{"n_kv_head": 3, "qk_norm": false, "init": "uniform", "init_std_up": 0.0275, "beta1": 0.93, "grad_clip": 0.5, "seq_len": 512}
MLP neurons of a small language model. Each row is named by its layer, matrix (gate and up: input weights; down: output weights) and neuron, and shows model dimensions 176-367. Each number is 500 + 25 x the weight over its row's rms, rounded and kept within 0 to 999. Numbers have three digits each. A neuron's up and down rows have the sign that makes its largest values positive.
After each neuron's rows, "fires before" lists the tokens most often just after its 100 highest values on Wikipedia text that the model never trained on; "fires on" lists the tokens most often at its 100 highest values on Wikipedia text that the model never trained on. A number after a token or word is its count.

L3.gate349:518487536516520473486519465475502498510504504496530538476503482484504512485560497543479414490510513520477477531495470484498502463488522501538463517508464523461445481493516538523521514489489512484508499497488498478534497440502496493522459459496466500483534516504531491449491557509496493489506440482494529519508500537467491526494538531563484493550511536547489471469499462542507494489497524487526518459480493502481541437538480513496483499482495522537469518485540467470492474520467495502479525507495548510514530489491500508460479501494517525500490540503456473497475456489427492514
L3.up349:496507459517486492507468492495503514493548532485503509490555504485486448541517492477533477525541503548495479491528515533481495504520508552506515486447443444511513478525531478514480502512504519516520540472490470460497568477513462469552531491473499485479513459542491526475500528513456512473499465488516563495521513507518551484505504490515504492490534473516500478525504504495476481506483500481507478542495476456537475503453521519507482500512549504506468481513542482492493488521469479516472459508502559519492522526461508529485482500529498520492498524539498511456515502506517509482
L3.down349:494521554478466482454479477497506465455543498462487516441505504513484470498502495521478470482517521503456463479488541506446500479470482485514510490472437454476516491518585489477452462533515492525456503522520478468509539444521456499552493485516457493481479488466506485437477509457511494562524468456472491510503485535504528511492522553548502486464450518519494456478498460532503506504479543512476495505486497504457492525498513503483506502477495523504480468472491463498479505511491533515523491501505508512498550477474473441526544513497543532476479521502461504513489466515486490520
fires before: " the" 45, " which" 8, " his" 6, " " 4
fires on: " of" 82, " among" 5

L3.gate914:492451556504497493446514489502500528477493511511520473468484498514538453491508474532463499501484522491526483508504487463532507545448501459532498495518527497510523515513495548487512508442459470496532486486507459502490487566526486484515503470505535525518506484497480495486514484537502544528489513474460481521526480517495460493565538523522500504497539479568505540498502479485519502504516534473475510528445506495538519509479504498495488481474537447511502547494484577487518539525516477492490476522460551463436497486503446477510481540477503492516511532508490490488484483518531507499
L3.up914:506507502457460520472465464493466515514539494505471513441509500520527498549490466458493507470491474514487516459525488462508480475483515539519506505472508518469511470500496475516493521452480530504459492520486523536529467475498469506480488504474488559522492510497498508488522493501506492513533524450506499527531530535493513491490523552532482513515485483506508483556503508474497464511520499520445509512520452502494494501480519484540497514483517507449512519473566512551467501476507450475517527537501478507544543483542503522527512548509511510494492480505518506479491522470495501564
L3.down914:531544465481473519552520504474467486498522468495480516530505487481454538470510497474507509463506473494496471495484502505463537509504511484510551493513523499519495508504455507515494501485523485495498495527493511519473491509500496515535491546520490495512468469533524486487498504492491516498507478519518537513484476533517509515471540471512416468492513507465494489489468464516478530449516488489496549495477463524470515500508521521486498506443542499455481496495495490493481484483505483485531475484502482493521522527492540465462519498462478512475492504495474504512477497523474494495
fires before: " " 48, " —" 25, " ." 4, " −" 4
fires on: " |" 87, " " 6, " to" 5

L3.gate87:451484448459493503472466545472505545516508512491497484502507499533462451531515501482535544504455468469510475492497496512541542468510499492441508441527551517528495505493515539516508520526485474494511483481522446521489516461455525511490481487561471486494484484513526538493504503470537514466500532495492494477482535548517543510493481493511512508499521490491470534457555504511484499487487573481531554506506492516469520512474517531533534492468502488462521473504526475485516527475472449515481491524492490487492478517517513504521520496464513510498478503542488499467519475516515463552
L3.up87:503504502500486504502464502477505523500504501532482518463527516501503524490481509488458484505520521442480535506532507515503527485481558516496477518497450461495487522476515495512477477520498498504483491497512534542460509480541500505503504539554460475487518489504488435458485466533448506519505479461505483495470498481509501463532512497463504441521522489505513544512438490518493529510479525529500455512479493514498466490508494513462488466459512545514471515473477498528503511523473484472464499512522521484504508463488529513532502477511484471519503461525523504482490473507500523554
L3.down87:506528519509545492472519435490500539482488521518513491492484490512482520490485528508517513464495453477529474486544475487529465509514508488512478476486525515527466513470531518499490502504521487524514510498503496538465503514539494486541471501539513502503482504520515475506492518518506510470480540527483467498499501501539506464462509504536491488492478474476471482496472521523535468489468476469481506469520487450487508566481476460515537491507528514498501508487534499476513494478444490529436524496473527507489497499482528539504544523451539506505454508537476453521466517497505460492
fires before: " " 42, "00" 10, " +" 6
fires on: " |" 37, ":" 37, ";" 13, " " 4

L3.gate498:519505515504521538481489480522497484560505500563541471524459466499504532479465506505485463475508517506511522489536508488522523512525506456480515459536498514478508508455509500494522484458519499497515456476494513488526505489481484492481509482517473539502474513526478525505531489476487489499463507483480527522505487522542518479459496495504480507516507551487466497509511488460496471532492468503459520511529497527463511484465467503478511499513536558459493483470520484472519525509553495449517496498513484500536494515506494544477499518517490459510499489543487500445525476461520506492
L3.up498:495493446529482516494488497512486502549498511502501508483495486509539502504505519513512482467520504506499490490495510493542467504453530520539534468507474449464498515503493538508487519470529549500547559475479493530482491516540525455478522499557485513490488478495487473514506477479520502518549503549558537572504495512474495470470472516486468508527479529492490521535494516518508549507514483493483482479511496474501502506517485495526520504474498473496536475493506482496509443456498508517460513519519483519547478514471547505495523527506496464475494490508488489511513550534556460508
L3.down498:474510550483490491533479502505488475508503492494536546474473513513492507480503484454495457490460508426474525498496509478479514533500447500505471497510482527504526518493442521485521509496477530512504477455485532471492481524562493507535514538499500479534517484547476485505512497485529525502475467550523477522475487452491493474491484526532478525494500519517511512467513478495487530505496522528488527500476495499511476485487518498511543515525500504487523493522450531491522514480452509466470483476483531509528481426462532497448516499498505524486487522520521526460444473481544517475
fires before: " " 46, " —" 9, "ysz" 5, " ." 4, " |" 4
fires on: " |" 60, "z" 7, "ri" 6, " October" 5, " —;" 4

L3.gate823:484461455485498448553517476475471531520490516527469510465518491492501513523514483514510586477482490512499511494495517511499490502488546506516512513528503478539512507478506497517481497470476461488491463506536503541524498477513527507506507542497482532493538488451484502508489506484508466488467495496485511468521472472461515521505505565497474489479516481490485523459500526467516460552491492527499472484451490496488514493502478507467479529503482516479503510510512466481515504533505512527528498485461489511506511483528542494497471480494459516505510499492502535496574536502486523509
L3.up823:465509478492465482470515543514443521501505519510508489546531500482500545527472521446541494480531522481513511514521481431543474508543494475528497544526533467517485471449519466510462461538483506463468510516513519485510519508537524494483495461491512495547512477512515468524463475494504482505446495491505494490474495517448533425486508494508487498497488475503494492497477505471495478503499493533501522471520555518514533463523494449501575507518523523494466485496473482510528504523501488553502508501471476490535500513530498472509481508495518470540455487529526503489488481512547546482
L3.down823:492487498482526460507481509487504536513489511485470483472537515524540498542481444467505508474530500504483493513511524507480511440511518505525520523512468471487499548502509522540570445502478495483495498524505491533510509470454523509519447558532526478503505498479457510477539469521541448497494481514488469506526472511501510480472481487503487474522497564503483484459505484456489525482502526552498491513496522489490515493471476496459540506512451534492457499530484524502462454511488499492498498486541485522538532495512510523468476515479509473512489486520487518472497483482495545478
fires before: " " 40, " (" 13, " of" 7, " to" 4
fires on: " |" 55, " /" 13, " " 6, " number" 4

L3.gate1221:495487516503497487480513479482491463460421515504487560457502505536524500499537512502460489481481468525533524500484517495552471499483468489554512482502524493461512490506520471553474516485533530521488507549496476515489511479514504478494481506480512486477484529476493514471503568501482523503489494499494537529471475502521506506506548494485457501466505487525492489536443508514491490423511498473486482514471521479518468461535527474510523523546520538499529507496554539489471511477546516503490548515466466471464502469567487483474488490497474523515461460489486483488467534508500465500
L3.up1221:510467483517488514526493555474503480523514491496503504489575464507531498506517518506506496482517500516533514492507490527529447468486498472511486520483493462493474489480494493517495529515504515558481492541520498482461513473508469478506468547515521455459486501500507492501502472535506534488551527519515480530501508518496463506495493445508470520463504498464507527528480466511509527477474424460525492504501551479517440453526515481501497486488488489471456528499553503500464529469491558508486511549506516532510508506501459524491472525520531511491554515504477441496465489508510501498
L3.down1221:491505496484507455474483494528490491492538499499521513496536508511513527483520469479471510496503418525543527500519522509510517521407530517472544480480502505498539517492506463496438497465487466529540513515482502478528499537486494524481525496493480498489522510479484474542531484483480484522510477509500496485502470495461515501531490465497512517498523482492534520528483486475478463543501496461502493475479542486455474463483523479482500494506493490493500500470515541487536549466497542494492498469495466504474516496501549501516501458511485480504496479487544506550521480497514498501
fires before: " " 56, "." 7, " −" 4
fires on: " |" 41, ":" 38

L3.gate7:479522508466504515483468454490534512519531523504487510530542508506493512494508495494500481511521572522545488520513514475474525533509523476508468424515509525532520519489478518525518510497547508541531504518520539475495497515497528536496469526464520507497482540520519469527516493505520511530485506510469508518508511520488494522480502469504483426437494506493496512514487515475516520533530540498478536499510487495482546536493529486501501505504518535492531505514523503529527491475498502564488487535500520513487501502487506510536527472464508496468514503524469504526507448536515509514
L3.up7:493539512506495525488518458512488483454498490467507475495458467518465510514500503528468503514521504502518452514494506470489476488490502472479461462493538503534547501547505495496469507526523497480490513523523527512502513468463491490469541528528475484490515545534513496469518482485495447468446511469476560514503508474506509493511530503525508501460484510471506490459505484476500522533484503507514495496477524466478491489526519473493479538525536489521499497508511518532525484510477526534483492488507497513518525522483528475547517469515514514533513529518505518488549491518493509472
L3.down7:500495534497492475502485509468476512535529527514482446480527476495493473514541442452519522478459498484497494495499529516452511505505449466539486533512495484499459433487502490496549470511494490526477513518502494487453476564534465507501487498473512493536530529487516511509511486538520501532518466525493500526498497465515491497499542478498483463479517506501463485503428520528507494500504486480486483522485497481513528477547485477478501493506513487505445480482459538485487516482438569510474465527487554457439511500508492449487506515497495485490482503476465529490486470490507489478
fires before: " the" 57
fires on: " of" 64, " from" 10, " in" 10, " for" 7

L3.gate585:508485508482532491488531523495514571477480512486484552477494481482531478495501509562485573527513548484472509468492525499497478492498493503482512487461474496547473493519494490515525517479530496515538491504499517457513492494487509514511522528526489504529543501490545474486526513524485460515500506508486481524494454457524512508503501457541469515486475491466561513500455530464486493503509478466487533491552557487478484548502523506520470536481449499473510537488537553504535483480471519511490451497492499485516526511502498480463514498511510496460526537483473504531473528474508515502
L3.up585:510517483473499503482502502487492495494486474449502511500486498513555546485495500476479478518510453483473510519481562496481535501458517454493514467481476484456479538492464503553496521532452481509536532499456447493431469528524507494488505507517492507481491503515485518513503462486549478523462494492495502521514497498536513468481544545484492520511506481488482508457523507541518496453505548454494528513508496455525511486484471463464484533477481527522495505471522529500517495498505500540513472497469533483476547511469502515493482461524483526486527521504539504465471490513499495476
L3.down585:523504493545475510499518522474488520457521501504525502515473447485485485502552521380486520481490526436486513494503498492528473553527469524518503491496501454522485510495462507528494523507531524480516507491469493525497491518484489533478478477555508473550509464505517493519496507481501533452518483534472476519503484491507518494490486501513485525498514532555549452507503498504477511495523498519503519561542532512520464482505504465464484523446487478551489501504515498492469506471486494509493493553518528510508501490515507520504477497473469534504490449468518481452488491576504510504
fires before: " " 61, " •" 4
fires on: " |" 68, "-" 11, " " 10

L3.gate311:520508503475504473521504467494523457470473506531494510503518488505532481482542493511510547502534501477507491510506499459508458476494526502529458517498527521533470543474514481525502498475480497507509450518496483481500467468479484473475469505504468499533462515517523501473513543497484473498510482466464538489518506504486480485513470531497522479526526518489478513520530516485468483496435528521489509472493512475514496490476515512478478523529534503505520495478463508508542527560557466468511543520480500502539543458526470522500513518550486501518520490526503504510492497491445513502
L3.up311:530488529491503507494538468538515478487474523499546541465489476504527501515491514538489493519513526479507504512524460418489498489513502509514491526511501566478496477493522516513538494499488522499508480527528477498492491504496505502483522558517522477499512519546503482472487493520500484527479475495479513517469477471501521476505509484461493513460488481460481520495517480501477516490458497525531482493533549459467492465531488493505432493523513511543558486523468493500511479508527498458496550479515504466497493441533503518517482505517511482487483480487548521504495522460487523530
L3.down311:531511486512476515514477454513503545494506538518492494484512525483485516458504540547507527493521483505486479523492524481465494478498519493514407504526527483491474475493481520460516454480534511480526515501510462501488488506553484529496521543533496490480509501487584475525494528528529479466505483471524506478506523489528493486534498478490471459497522447449441472467550565476513497515494454548499546468501531490510493518457505515486497490496489460547516508498544496495553511492520471475512513478479504511511481503553454518512460523525534517508530489494510468487544530534486496504
fires before: " the" 46, " a" 6, " " 5, " least" 4
fires on: " at" 22, " during" 19, " At" 10, " in" 10, "During" 7

L3.gate1153:479485457473535523514506491516513472516496447469515516485466460498478488529498467507521501504512507495513534489551481512531517492442497483488531461511533501472480464479492497526493519522490518522514483499463520490539472456515479472494489462499508500471509466507491496514566445508515475511483470533510481496480507473505473518507491473502484522475496487487519484481496487511502508506526491473510494517527502548495488509493538520476469558537502522437499499488477483454487521493477494516488530511461500460488459509476539515513526478524449500509502450526515506505507543547475511522
L3.up1153:486506485490506492403537473523463492465447475556507493495495513479530507513544487547474502522491494493485512501452504559517496496490470497511504487502546494475503579511487515509487521488524503516498493509529498529503543456507468524524503496475478496458505489502517527487535497494525526464527492518499486503513509460497499493487489461502523500452517450487505470481488494492518506466497530522511512477493505489506504522502512508479499497507533506477443524549505523443480515519510492517510509518503458493452476522537502495499538480481522520520516533537474468507511510447463462528
L3.down1153:471539475516491488515517498487452484497438463523492535469471507509492486535457504569489470528501493540522517497509546537497455535563506510475503503540497514472537504496501476498483494536470488513509518491480492489488476509513462465500529542498492496482506512467469484519505501503513520488506502512486498536509484501497438502458504479496536556468450473502552536501531476522520491489524519464449563491485482538477494519472483455464492503485494493487505516499474481504485473539484500508529526495507480457467486500530464469494493482544480520499533459499497471494490468467520504534
fires before: " " 56, " to" 4
fires on: " March" 13, " July" 13, " January" 9, " April" 9, " agreed" 6